{"d_model": 160, "n_head": 2, "n_kv_head": 1, "d_mlp": 320, "rope_fraction": 1.0, "attn_scale": 0.125, "init": "normal", "optimizer": "adamw", "beta2": 0.99, "lr_head": 0.00531}
MLP neurons of a small language model. Each row is named by its layer, matrix (down: output weights) and neuron, and shows model dimensions 0-159. Each number is 128 + 24 x the weight over its row's rms, rounded and kept within 0 to 255. Numbers have three digits each. A neuron's up and down rows have the sign that makes its largest values positive.
After each neuron's rows, "fires before" lists the tokens most often just after its 100 highest values on Wikipedia text that the model never trained on.

L11.down84:157146133126122142144140125145112119134161132125128127154113166109092093116130155163153121132124119081131092169126154118084103120151066140138108096146132147126155114112113124118157057161127126143146110119146123134106155106117116166070119119161120123108108147135156142136107105173121156121143120143077092148099170111120146117127105144145158177198145111124099147155111096127136162150129097112095138136133106143155149115143113124123117195162116097123148134142105174120097139149156113
fires before: "\n", " (", " and", "born", " who", "."

L6.down234:097128116110112133106121137149163148153110145142118133105135112121055115126125132114129119140096172136147133125117173140112140144106129103137090138141142123127141073138142117098114136108097090140164110152120163153125119139118127133104090118102112098113133134107104126142154138146131105237115129165118145131220149101136122118118152115156155087130141111116107106121128135082113146116098132125078148137071130098108127129132167120151146140125144136117081138162102115154102138167128136
fires before: "\n", "2", " The", "1", " He"

L10.down216:158104124106155152119115122141132145115126132136126120147108125121101113149121150130146101076112153142142108102120167149167174114121152133119121124163155098095141156176120132129083154145131103188171147149172127109081136093115073132120099136095146095133106122143143125126108079097100103126137112133093136165104117127143096085120194109146166117130119142139138082108110131116141153105149098168081106123135109120122135080141131134090137150165164119136128140132153131156122177137116142
fires before: "2", "1", "0", "4", "8"

L11.down191:113119121108171142116075138100102135179109120118138077124118124110123107186134151166117138127146100099135136129162089126113130104103132083115179091137130134126094201132145112150119125116115102142165122153126125166149125127115113176122094163163167129148127113132179100162131100145164140110136102162145101123128126157149162120105122136142132122106166079126131142162118132119124099149102116149113143082159156140149144139148199109147161128118138135144118128092118113121126117135105094
fires before: "0", "1", "9", "2", "3"

L6.down168:156114137129144122120133132126099091130111114111139114108115115135062144123123126152115172111105107158112163100151078091137133085110135169139105120135141137125123145140152155148114114120129149153153137172153126139122138099142174150123152116147124126158167143129080116089089096128183172118112096184131095177104115130153133109140128142111069111145107129129129125151170127137116136115095114137161125072109143160115133116087149107148145141132147106093150093135106097163136126113100074
fires before: "1", "8", "9", "7", " by", "2"

L11.down250:109119128131102143120139163148168131138120110173134131130179169090151120139121176120095114105161104102155153135140143119128121166144165140136147169128121146130087076122164109105117121114187143138107113135100090170109136130169143157149123134168112113154119120156163129128171155112135114126122150126148143153092093113205113116154097154114131130123148154105114114098066150147074137133084138157126130161099120126095094144147116117165125119126112161138121149144130122109136116134112150
fires before: " ", ","

L12.down56:099121121134146131141132104108131170101142101109142143172115139092134083093145101156098127129142099118141103141121190149115132084149153096119089168141123173102125146123139088153119145082112105114121141126131101102136162111134121096122155080143139102150118118114081125083127113098123123143083147096117156097160152144125093145100105116146104176065117117127137146113146131172111137119181124121125111136120089170095160148100140122123155134088101100156113143119129127132107125132146164
fires before: "s"

L10.down81:099160087147113118138146148100171161136117143144109082128110110126167143106104138085155117101164106155128094153119143150119160175066118101118121143157131135153132109127115110152113174122138127197160145115137122134133121099141118131145088102115134104116126120138112131127128152059125142133136129132135138115090121111111122115115194150100111141178161122152152114114151114118141119072164125157141118105107117140152149124158099092156163119147129163116136181113117134148176136135156108
fires before: "3", "4", "0", "2", "7"

L12.down209:160106104120168114162088123101123096132134112113152158113158083150135144135103091121084133124141131160129128129129186108119135132131115082110144137118163122114135127120116121126137169174123167146110089117108124123146106099138090129141113182122098146147155120092134136118131145113148137151108135105147125152118136107100144193140082134130057121139085134137118162107134126149087157155109166130104106118142116125081060116154112143165149131135103089105124126144140097114081100123139115
fires before: "ed", "ing", "ia", "bert", "es", "ard"

L12.down194:135177100118133152134099161144155138122128160131085145118112094126077122163131121167149126081123145122115101142163102149111143163111095127119107108100119133113094064116163130116134124113144104129116123134094148124163108123153157142123113156116097092127115128113148129118103142140121139154074121069146108133105141132149155123152113080098160102130147148109116113138081106132144110128115167156150108113110118064148117131170173117116087109141173150134115156106088136115160127106173116
fires before: ")", "\n", "),", " is", " –"

L6.down123:140097126112109143137102122121086121117133152122147150144107104123122111117115114128106089139135122131164102142113152145172118098129128119137151107123166158125177076151143123090128073120122094157101110136138110110145117142163124159110147114108078102100123122123130104096113112146093114230153113111135103128115097147138129117134126105124178169102143126109152157131102130133153161125173152114110137117093159135147106128169139150117083108069150170129130144099104159111154129149149147
fires before: " the", " a", " as", " for"

L5.down151:104140106139119127101096123165100128156120153117097128142126118136114102127150111137132101124134159140149151118103140160149114164133128133142099137133129123143116076115143125095117120152145152121140138166141152125138111107161145116134117152123138130132097125108138118137113147171111156159104131136131142144255111098162139091128148142153111116135108122161186127129108112112113142109103123131110172152118149089105160162104136124121129119139139110125111159176132107123119139146167121
fires before: "1", "2"

L12.down228:141140109128134074161110119152125127129124104173115115110111139147144129100153136093141171100152137149107139128176133121124135142118098149072150119115157105184137109130174129100106127086155131179135103142155121140192096095122145110135121088116117119117136143119120106161118098167129113212135140131111126161159133143130145086151130134128131151099136133153115120156115133152143136081123095151120085138182126099154134106146137099145132147118107127130180172118139123126134107084156124
fires before: "8", "9", "ed", "ing"

L11.down139:151106128137138097131135164117111117100126129127138133139130106122045121122135127102088145169109160127088108146115207109142144097089123121122115095109126146127137028170156113103163099130126125102151127113126177124125120134143141101135136144119131084152118134095105111087113144135138117187161146122114137100160118105139118123143147132103128137131125125161111114127135107078101113138134154112126102121115107090077144128148194169137159128109133109132103118143105141147122131117135132
fires before: "9", "4", "2", "8", "0", "7"

L12.down153:129106128140138140131129150142129044161131150102134133112140124075164132118141147164118142099103137096143126155118078125120122136113139153173153077083153117123173131117136114088120115156140141140153134145176151166127163121079086128109136136162135168142121183136121105130143119182108130157118135156135165156146122108144125131111169142141102164091131091116112119155081115186136145146122094139117152126153149141131116156104111122161108125143115128140089125148098171130145143129124123
fires before: " |", " (", "\n", ")"

L5.down262:100124131150136136129132105145092126140114137143144138138138102144107101140151147126131177099124097133108174120095142139164137122129147136106121109138152145188185065145111119144123119134169108163115114182135147093153095147164127151162127131142137149163167130150128114120151156133121134104101143123137134136150106098122138079149114131119105115113107090129144097096111096078165096153150118089139128133164138121101120110157129143143091153149120174087151089095125113088100145175137081
fires before: ")", " (", "0", " |", " in", "%"

L7.down103:146107115123152099101134136093164160126124137139144086093120156135130115144127124136121073151135107117123118126130116114130116126146175116109111129142140164139143088114129124116135133134095158158150106094132162157151154157142130165117140160144111112109141148118096108129157130124086120119149104105148140129097128093120135129145153116133185084117151137154108148176126067171126116177124154126177141052160082110127142187173111114144099137146098138157120091138135090109138110161131133
fires before: " |"

L5.down280:135114149131109064138120127160145099105154117132138110102147129177092146098167089131166102120137141105101133149135093106137142084105149134124120138118118158168155120107134120076118143107118132130161160086087142147120110142114137100120118074140114148137151122136108112139101112163122150102137123119115090097104125152152119096111104126112114096137104098098134132139150105128149097109152116141144099126139167137124092133111096157094128124206145124139150075149101103090128160092177153
fires before: "8", "9", "7", "5", "6"

L5.down208:163132102105148140121105098106098087127160119151133147140156133130160102135135146151112066149166136095103105104138150126109100117118125110117107119127148167153114119102166113115112130114136125111119129118107118100109165070134142106162125125129111142136119137113104178128164130101111150091143112120144098143075064108128138115098117144134108145123108121157120151125126145096141127094120121117101133125191088108136092097167138108153184116128159174176123104115114080119109135190130127
fires before: "\n", " ", " who"

L8.down62:136135126124128122143134151144107138109119133110132133118127126111087115115125073137125130119114203123128135132123191144113122128138113129141115112089120086129131000134162118120119126133132117112131124132140153114145123138116126125108128119110133128136121151126091114136130129129134141212119128135116120108218148113141136133104125144130119122136106126122138109130149116033123136104118150129138156129090157104105144105126161128127125158124134123109119127158103098129121159121137143
fires before: "|", "\n", "-", "2", "1"

L8.down19:123133124140128113149124156131130087130109088127124119122129153106188102145154105165150139142105114139144125135100172100145116138142086136133109112115115149122126206142125114149099124108136117091157140130113097114096090198134129112140107178118129112125082102172141134085125121128143125126174101121077124138100159131117136131142100100131059144143113124128139155133158117102177128185139115130084148125140099128127139144132136130096111136126139094110117096132114202132156132123132156
fires before: "\n", "==", " of", " to", " is", ","

L10.down297:078145136132092088131108114157129112142062092107134102162109146116085124083143102145143133092143123138125134141126130132121142133121141177093124119115117107148130095149146097150126111152149141150120113123098118121110122085125142117119109080070099128149129123178104115096151136137161115088125128150149109115149145138161175118167185156143145141096150111180142105158104109081140142144138161117105123073143133093130106127150096103125128167123139118115170099110097105144127132142162142
fires before: "8", "9", "ch", "se", "atus"

L6.down147:093123158144141095110121127143146102162129117122157159108123130124108115150121161108138131141113131123100125118182118136093111127124148124099123140126141168162112062150138136174110094104133142185141115131109116086070064117143146151142131120155111170110138139155104156183162126141096149190137149127137127131107100103155119117149136152126169117159128114100161163140087116125150125117103131109120116124097144141112122127182154143132167070109136168130114141104148121101133105137143161
fires before: ",", ".", " a", " and", " the"

L12.down2:169137162119157150121096139167112101124113110175125158145183194138146100134118145142122147118155127118096151142136007155139112138138131136151134112109093127121132126099103143115095162124113130101109119149130141136102101116138080114107146147113132120148099125123165145104148111100116114123122150140121145106117133156122147107123148133116193124177173104120122077120082163155116104104114096109081134144126156106132111129146133116116136134166134128127125149099108138101116118137116129
fires before: " ", "1", "2", "0", " of", ","

L11.down120:131126106133103149085157142131106097106106134129095124147166098137150093138079091093131110144147099098121149141136173127131128166144149145144151165125138090162198149131082124087137139120118125123154147136111115091122124134107148106143100118125127157139123113134135121175116141125124100140126130168090100136090108077143144107124131087087065142151135117152127122158117102152125110152148134132218120107109112130140117147107123120164109163137061119116138104122134140142130144134142100
fires before: " |", " ", " (", ")", ".", "\n"

L6.down277:143101149129091117120089134155108090122160115137139135091097100139142121146133153136124106136155095120133103146120134133130136160171155129101176084099142122155140095172144114084083127105182097095143103122102176131118085175135107149147130128133107118148134153137134145089115130125122137145108172133134126158121101166095147150132123150128138108126140109133189180124164097130133164131109108112067107090110173149147113093120123129145149154090154147142111105121115143102148162134137149
fires before: " to", " by", " in", " that", " the", " of"

L11.down172:119116139141135109133123110109148094145123114172119120183178147098163106137139127170117155166147095126155147149082096154139139132127074096133128140129105141118131078106178116176123143147134126068106170114129120112104125130136105157147112124108132127135132102135143134145152132116168107044126128092140117134169161159100102171145129138145105136141097148136105128134133135157151129132131164107117139140104124122133090183128124128119138170135130130121098147154105103172134164101106174
fires before: "th", "8", "0", "6", "7", "9"

L10.down86:120145118136170135124119123114151136130113119098125119139147144131165142143169178110122159116152119112083130105076071126129104134129109155098157123154141126106150156113142100131134136118151138134127114140103127165143125121147153139107123122114166110118129124138143167128103114122107137106132142127143120145053128120180132080081115116107137111106155136102122156166114140202177125130176113167140143127177088124156164151151052112092161138145118153131146138110127139127162104103129141
fires before: "|", "\n", "-", "=", "2"

L12.down35:087124116115158100130118149137101131118137125123134127143085128129094111094126113162097156105117182184131149129136199126074145108153117183114097158132089145140113124135160138115135137171101115078143101082138110137074112108165109134165142146087107125125129117129138113127123140149110155083156120113135113100120142130167142134137167141139094122091103091113161115119094169125140106110145131145096135095115122118090161119120107142114144139141128108128164093115084124110106094132154149
fires before: "8", "7", "atus"

L11.down199:161170114117136147139147128119110140144127136152143139107102145139151119132115105120126086155174103149138153142129121139140147137112131124125105119132143123143127084147133137144118117142123173125070134131094079089137171153110085110127138130152136112103149104150147138099124146123096130152169140134150094151074139158071137195114124155141171059158121119158137147145176090127150114142182180146168139098142105107088090125117159120150116109139123122144139119165136114122120109150132155
fires before: " |", ".", ","

L11.down280:141134139136132152132137146087127130132124108141140114129128160129143125136120163126154115123110058114129118152121052141151078118171130144090165141160150114163142157084111106119132110139133154128100116095146116145140115155148084140158124132144114127085135134156127109110088143155129087127167140118094140177060109128135136155120135130099144135170101125084120123147091135188139117117152121090169119091155117133154104112114100113134108102100070108130143097131143117109091111125115124
fires before: "|", "\n", "-", "2", "1", "3"

L4.down121:124148119056133125143131153181117174125179166092109099131158146135151130140139163111148124117122184139129122148125162121121121138119149118119126111118182106096154182098114141107116123088132102131140137160131103156089112115100142128186132102115157147144120118132150133098117143124145116126141121113079109128134160069129137142137161086135131119122123070129120136152159130088118135121145122085103125144099125117093186151182165113123114167125131093110151143112129135138139129148130091
fires before: "\n", " –", "==", "In"

L10.down105:155101088140146156153126102143133132136089142111129149110086127162119140093126160123173127132179136133102102145127065150068120124137125155142123084154124146124107106151124160147138124119130133133107143137106106119110160132188108082189112114148147132161117137171134096113118139158117125145103139142157084145094132065133107117114154113133163079102159103126149154146147151091090149141130127123128145081111104136130137105166163139127131124139184171146143123132137119118123157140132125
fires before: "\n", " The", " It", " He", " In"

L12.down275:091095127130081100109089117131145159114116151127120108149094104142147095107123142094130127168134158144092150115137121121139101171132124127091176117115110137116087067128146103095093120100137136125166097126164135161112089113114167150120155122150088105101122127107115122099167155168124130172124148129140126095081107129141124124133138126120189137142107094100087148132125182134150127121114128152144114067131123104093175137149105148131123106147123152118125124097133154176113142133118096
fires before: " that", " the", " \"", ",", " he"

L5.down10:124104127130125135117137134142143126146118128112141159124137163108081112127109122148095110155112157132118129146128172127121135145095137141145086127115149100147095071144153132081132099150115107121070091158125135170118090130108103131134124140110133107114112151130108104124116180102111100215108131144123159105145139122142127137131118158157160137179094147135146097108133149076104169097114169141088162132097134108061133089141159105116123148099131116111115160108159119136148125164126129
fires before: "|", "2", "\n", "-", "1", " "

L6.down97:115141059101146154105113149109121145138092145143128134106154116162133143140083089206110131138202116081122168171079103109082108124131112094115106129110125111104115137157155111109096094137165136122117101116141106117149104123108128136145107127113135147155139076164131075114132109156102095144128077101124121152124155105147127104159133132155100124126122126140118117118114108100124176115144151130107130170144134167147120102085116099143112130090112121137155138115138124110138134128127149
fires before: " of", " in", " by", "ed", " with", " for"

L11.down313:101128107135136115175116158152116101107174126110123139124126195157095160158106177158094101132127124087147130149123081083097121085140133128120151163137094085120146120124163124141116152093136161136171145119155151145136099139104122090134076128157118137126190106086128146120129126156158167110120117131134129136099129143145134128106081154139095130136156134121141139088156129129114150117078157112127101147104126140122192120126153114085128118122147129126162126128096106123116122131174116
fires before: "0", "1", "2", "9", "6"

L6.down276:136138149176113123137120099143092141102093102128137123146116137149100146159111123106132125103095117156124145120156190133153126141162123104091107110096101129111095178091159093115110152107134146093125107124140141173107117150149122106091132165099138075135107111131111098114173110103139115079159131085142141091160166145152116122138123108164091149142084133103105116139125143104168145120107152128078125141168161114126163149129152151120133138113085121133150149132097123110083144122123166
fires before: "1", "7", "9", "8", "2"

L10.down161:083111096123130138097102131118127144150141155089139113124114124155131141149144096089108130178128179119122115144136156140149141150145115134116112122128142132109145187103140134142180105130141170124147142158120140117133115145105160139111158098122125159157124120161114179148194122141125151121112126150097174183066163110136116129138150118101118113141103144145139120164089134127155123116149101163162142135141084166112175136095167121157079135140141126109122105133105097120162145127111082
fires before: "\n"

L11.down162:069138157157111142134110138162146131142156144142134136160144111191108137087154137135147118119110117153145120126147101114116176116131125137112112120155129157105065160116154097165100118124133136128108146143138128131086143115164150181183161095149162116141085136080100089105149105144143121064107136131111146108137144128077170104152121112153146130129134115147132101104152163108133146115134140092133114176131114153133080134158155125118126147120113144111096127105133094133118170112131099
fires before: "0", " years"

L6.down291:135190114116107118125133099099166145142103163122147096143125110113143155113150112139113095130120055114117143084095124153094097122117106123153146125147139138132169120146152128153164135172176109118085150127149186103141085134169123142127157120122141135157162140142165124147086121119148103125145111163142153174101152141145169110130163118165140114165086136167100118128126127101159150131132119110137131121159123139148099069142140130121149164132128131085128131147151104103108105090144125
fires before: "\n", " |", " ", "%", " +", ";"

L6.down32:141156135137157155133116118099113122162089145135151123130090136103160135121143124159126142134143124121154118105122144123150131097147099139169157099165150131151149095139119167076175141152113078123125125090124147123133091128101086103137100139148106121143136129185125161038091151127122144120131145119125121109182133137163151114102158139135151096155125134152098128094133143078132132119146153121161142103175132132159130164115102170149105153137126136121070119093121156130125090137130102
fires before: " |", "%", "2", "1", "7", "9"

L6.down243:108118061133162163126098099110148113171116102138115138129102127136069099089141120140147116135107068193102118132161133167138134147144089152107118122125149111140102089130110106113132136137133146124113143137136146161158135116095110162144133150152094113106140166103128142099115133127119110177132135132128119117148119163132114124100114137148167133154117102130092138095141112203161122129128146160140109127113110150121089102113145152177146117148115124129102141140120185132184090097149107
fires before: "s", "ing", " the", "ed", "d"

L6.down41:129138096111148156130113113134171150120074121136175141126129126097105145129144126156106131136190144092138156124131116096147126109145128096136152139157109157113088105107136104113071130139173104155115084105083121102113119144131133116157128112164123116105139140160129175145152102133149098172120151129136151095083113096155156133138169087112140117159119137141105199159084144089159100157122158145123125153109138152100143108158161166135116120139157148140136143111166131112134136108122130
fires before: "\n", " (", ","

L11.down253:172118152119090137142126108129121108149103144100146151107120123141190129111112118144159146117113143091128123111126040142133094120094145141108112120116097120085133143090172084105130151164118135061102152131135130115124132133095127139113137115123141098125097143142144113131128128137114114205096085122106117143089159136152122101109115152123090120147148120081131107113161161154131121133112114135152100101150156123079108127118122101107144149127093102121150107104106129138156193119129104
fires before: ".", " of", ",", " and", " "

L7.down151:152153104131154109129124107129092140128107121148143119122144092131135114100139087172172130140149074054114144188139132115152150128115109112113146110104115110116148142066117159137140120119119112123145142123100102127103153164139133134146126138067127106128103107155094145138092123152117136159159126121076103171100112113129135150138124181148115140118137134118129120107127140174125155109131127135102150166114159104126132092101114139084134169112160113159152112106176174093143096117169142
fires before: " to", " of", " by", " as", " the"

L11.down76:166128162125159131094115137095124077127135163149121114157127107118117085136182138134130125129127104106131145149088145125182126113143118113136137112113122100149172066131105149074168117081124147123129141121145158107104115090110129165155151128092134103148130155121127127099140155114133143229112131167124118120077135078133152109111130136131130092184122143132137138142102149180146123139114124136123114078161172152118125127132145111144117116133123142134140163139128130152160114130139139
fires before: ",", ".", " of", ")"

L12.down266:131116115142148134120082120100139109063133191160129155126133104117077124125136128149097111118151132118096106131143158130131104168105115132103153121120137069131134061115124088112121151132176138125123091102140092157152123161114137118168149158135116102133121124124121143117172100137150141143135080121093143156131137144127103115114111175135149139131113137140103180083129108136167174103093096126121089092105123112091167133131090138130139166124123145123131117144134129151192144131115123
fires before: " to", ",", "."

L5.down283:124125107133153106118129124150129129158132116080120134078159147104073102105128137130140125135158165117159094190105106131099100137150087088116128127130167180165119140139146135116144160118106127132135149147089125103104141101127118129162122101117114097138128152130148160107132182073113134194107107136166117122105110088145080122139111116142100106119110124137130107100142140115099160152120109125115093150151095158122126118117186163113154128142137134131130141162156112128092105147109072
fires before: "\n", " He", " The", " She"

L8.down65:087112099118097133121120122148100086157119139128172169147102124092125149136146105121123163147138105151128137122163134143140129079153153105133112096127145147127116120154144151175175155135090171143135151122110141144099115121126157159124152169156132138113159142114112105120109107139107137146107123134106095120075140131135111114131089116135130105153152145165123132091122136205108129086148148123180114107076106141158194130162114122136118123124137109122137157097137160098077129101147090
fires before: "s", "ing"

L6.down42:116129080119086126135092132100128103112112143176088127079136144095119107122160109106116106164072093168121153128140101119142163141123104123150110120110131139109160134150120105117062106120143171171125109153141130136119100122127160135128114152114130111118142136187101146132151115125110119129158177118119115075070071160132150149157100146130128130100151131113160171148124110098137145106137155114119132147118095147155134134140132146104158156127183166107124133119085153115141110120138105
fires before: " in", " to", "d", " as"

L5.down145:119140114101160121135142144127104113135128130110142142082145171102075089112130149134109135167157166140112116167136101165075132132123116127134135143169142160125160120166133123106160130133114111087144139131144096115121157098112137129157110088123145104109129125155122177165110117110140146210099119129136112123059131086130081119114140089106158143097131128141123173126145137100132140159146104146154109114139100142095110148152182156153165114104135179112136127136109128108127099141113136
fires before: "\n", " The", " He", " In", " On"

L6.down37:118112108136133157114149158108122086118122124106104114178124142147118131133095141122135111112123160076130108122130141118110115098117133136137177149133132104123189068149092124117138153147139130101115133108126136142099149119097133080163156109145125158090102113151128124118171123134122103125140169164121127088035140095122104092086114074112154144145097163128127120117126151144112142123151161104118098114180150106129130130127137150082087122099089124159136128145136110117134134121175137
fires before: "1", "2", "0", " |"

L12.down255:135131138108153135145146122118130122092117109122131142102129147151092161130117143143155121115142100137130127128137000082168103165107091081113124127157105107130144075112138097145104133120118119152119146102131147164108124121161114135134138132097142159108106124159142084143142101115122139189135105084137171148139158126135135114132140123122097110133137162132152132171100097127127132121118082136124121098132138105129152101141095104127155176130161120150181129118087125154151129127102133
fires before: ".", ",", "\n", " in", " and", ")"

L11.down293:136135101086130115133121176155122131101117141136091144125144114181119086136136143158114155132160098135112138160132144132097108168140099100116166163113146123084132119144158095139124136098102109134113135154120155143131111130122171148142096137137119078150110187147144139134114078091156146141109106129137112106105119109118126099141137125149139106111121144128096134104108149196083087119143150095126165138141120145137098094134132107125089161113109148113089099154098175098145152191141151
fires before: ")", " ("

L10.down98:116119101145164115111155146123114183139144094099099119154124104186120109086162155117154142130137149161135117141134127124122168161143144112096107138149164144120084072135127150084141102158096124093133123150121140157110121110134092116140097155111143159117119144116163084070127165162072165098130145095149107160138121123120120103114116122105117147151094149146108127122162117123110120162136125111160114126160163086095108079143107086124114117127114105124123147144107100129155127152155153
fires before: "ing", "ed", "e", "es", "1", "3"

L5.down220:120103148114111094117113127154082128156116152101106128132108114114112146102118170090153155127118123153132100139130135157142123119108110189173130157130144093136140108140177127112123118101144144126134175119144078120153092128093145139144108120123120131153170162131127122094120136128090130116160095161119139150106120141133165155120094123141140114099182144100147137130156154077089122136112068109141170075120146083149079089134104161152154125118137108127127125122169113139161105148089108
fires before: "9", "2", "7", "8", "5", "4"

L12.down92:103158113101097111121095124171130116113139120107146141093179119150117169135112159118126131106139170101116137151171056082136140114084136116172191134147073122148127135089129138128078123100148101095094127114083134129148139104117123123116120126160120156095145118129121130112130133134126135161155125141144130162077142138126140140150120120117171114111141155143130142175131118137112093143142107097172157126143123118139121104114170161107144158173143129129088133145158101090109127089116153
fires before: "1", "2", "8", "5", "4", "3"

L8.down179:129155131157123096113122149151154153110158137135113122133097136144113099081148135115107137160143172151109141134153163139146138147109131100125142138156103137100078146136087100184111109144166153115152162102149153122111110102108109182148136126127106119097115124134101093141119115146121123150128142127099130116095121130153092067183153116155097131159086136132157125134118150166143079142158129128152115124113140123129112128161094103162123097196074131147129157103137101105132102132087105
fires before: "2", "1", "0"

L5.down38:114104084123064144131102142140087123129165128125098160111122162100125144145117152147120135090151121138124147112124123128085142109131120121120140141132106092174159140149104135128139114104135153126138152140141106095150124120143113122083132114169115104139136117153112117119127107136145184142117086143140103114084129147111109107202122149103099131114113136131184118147169144154081119097121193119086115135142125094117119086089099133154140095088116120167137111161092119157119138174112116
fires before: "2", "1", "0", ":"

L12.down67:105126117124152135135124137118125094125154150141105142129141120129110125120126143140146115077135112122127122162138068051134107145116119128123153096143135132105147041124124131103171129091135134111101136161128121144181153088135136137156133175109116110140116113131103125108126116160138131255132113130112165120062098107115133135118138155122126124152137101131123118130117136148115152141128114129158130126112137127139131110153141134159144137115127125116150154159102146096131153137168105
fires before: ".", ",", " to", " in", " and"

L11.down190:125093095111166132126151144081131136151133094126092111132119130144091135073092150108136103110117136097120132177122138115118129116104135117087127151092122125130192146118137098133152132183121136143129120151098115095100097083142092128152157157134090104197130139123153119093144147117157135117103094088133162107117115140145110097136123136103137132174172117129113107097147135109118167115084118121177110135144150081102082122148102124153136161116140128132121187115119129127108142108118131
fires before: "3", "0", "5", "4", "1", "2"

L11.down170:127151091113125125109105120185098179131103114120152114170131119123117130118097117144129118130132115134150166102136065123085143143115113144136125141128155164142108170095109138159118156149122089105110133148102070109130116118092147136056133141160119109146149125177148150140124110152108085133162133168137104082054150164133150124101131133147130141130117126134098161125120170080156119126132185108125142108141156099127117117147095135151092127118134146122103106141141151123147111114112106
fires before: "1", "3", "2", "6", "4", "5"

L6.down187:132096102123137096109140082110117169107110132140089114116119114123121131136129169119110144155091136128153156106146136115102143172151091133111151130093113159135152154134138130159081158125108118098151089130144112155089090098092164124097124160106147085191153080110119171158131150125121131131117121143134153076141128136173088126127156148127110119128146126152136065102127089099131128158092190131140146160142129121126130126118121133129123144104077143129174120124121134116176148111130134
fires before: "1", "2", "9", "7", "8"

L4.down195:107127075134128123133130129053144137120138096129125122134109103115062121107128121155139092131127078148127112105152148123108143129159135115111137113129118134140114105111103126071176172112112101116094142134121125118122100111131135152120149124154084123116136170189120093129150131174150173172089119125099108155175131127126150110147148109153108137118100148139113129116171154189119090160133137120137108100105131129129113077136072118116122131127133167084098104107123116124145098130146115
fires before: "ed", "ing", "ion", "e", "es", "ions"

L8.down56:140155132092138143129145154114154078106106157156114181155132126096126116130115158125158133161132190059157156123131188121118133090101121163131122123155144156140154137122132133108107104148141091166139138091106157139096175134149155126170131127116109133079124116136130125141135133151168138133081108134171134149143108087153139143123136131102135112141135139146165175138126156072137114123153115124107080131157137144110136101143183129135134129089121162105122109129143143114138145155102163
fires before: "\n"

L12.down276:148148110082106118147123144130114154137130155109135116122102128147102103116127160109124098148135131082096107100121081166114137155144144121112102102124127132101128065145148157130165129150107098156097118126120126119127139130111124060136125131133144110148117125113133147140115137139148099255137133126121163121167140141185118148161108100098106091142144128137123121148108083179114111107133113127134111142135136123126155134137167117109121134109113122145134142130134134156128103130109109
fires before: ",", ".", " and", "s", " in", " was"

L11.down198:109098145136141094143140121112090133115116142149135140173124110142159118157137121127139104113135144111126092130116146093134148139118154132124127137061124096127090068083112122147183127104119128136101122122164120129155181171141088081129171091124132121151133114132109096092108128130102119123084146107117106119104080127117124113162094161138144133091133112130142125099137128074083110100132136174122110132090131114143150172083156139100141139144100076157138141148155089135117141100123140
fires before: "1", "2", "0", "s"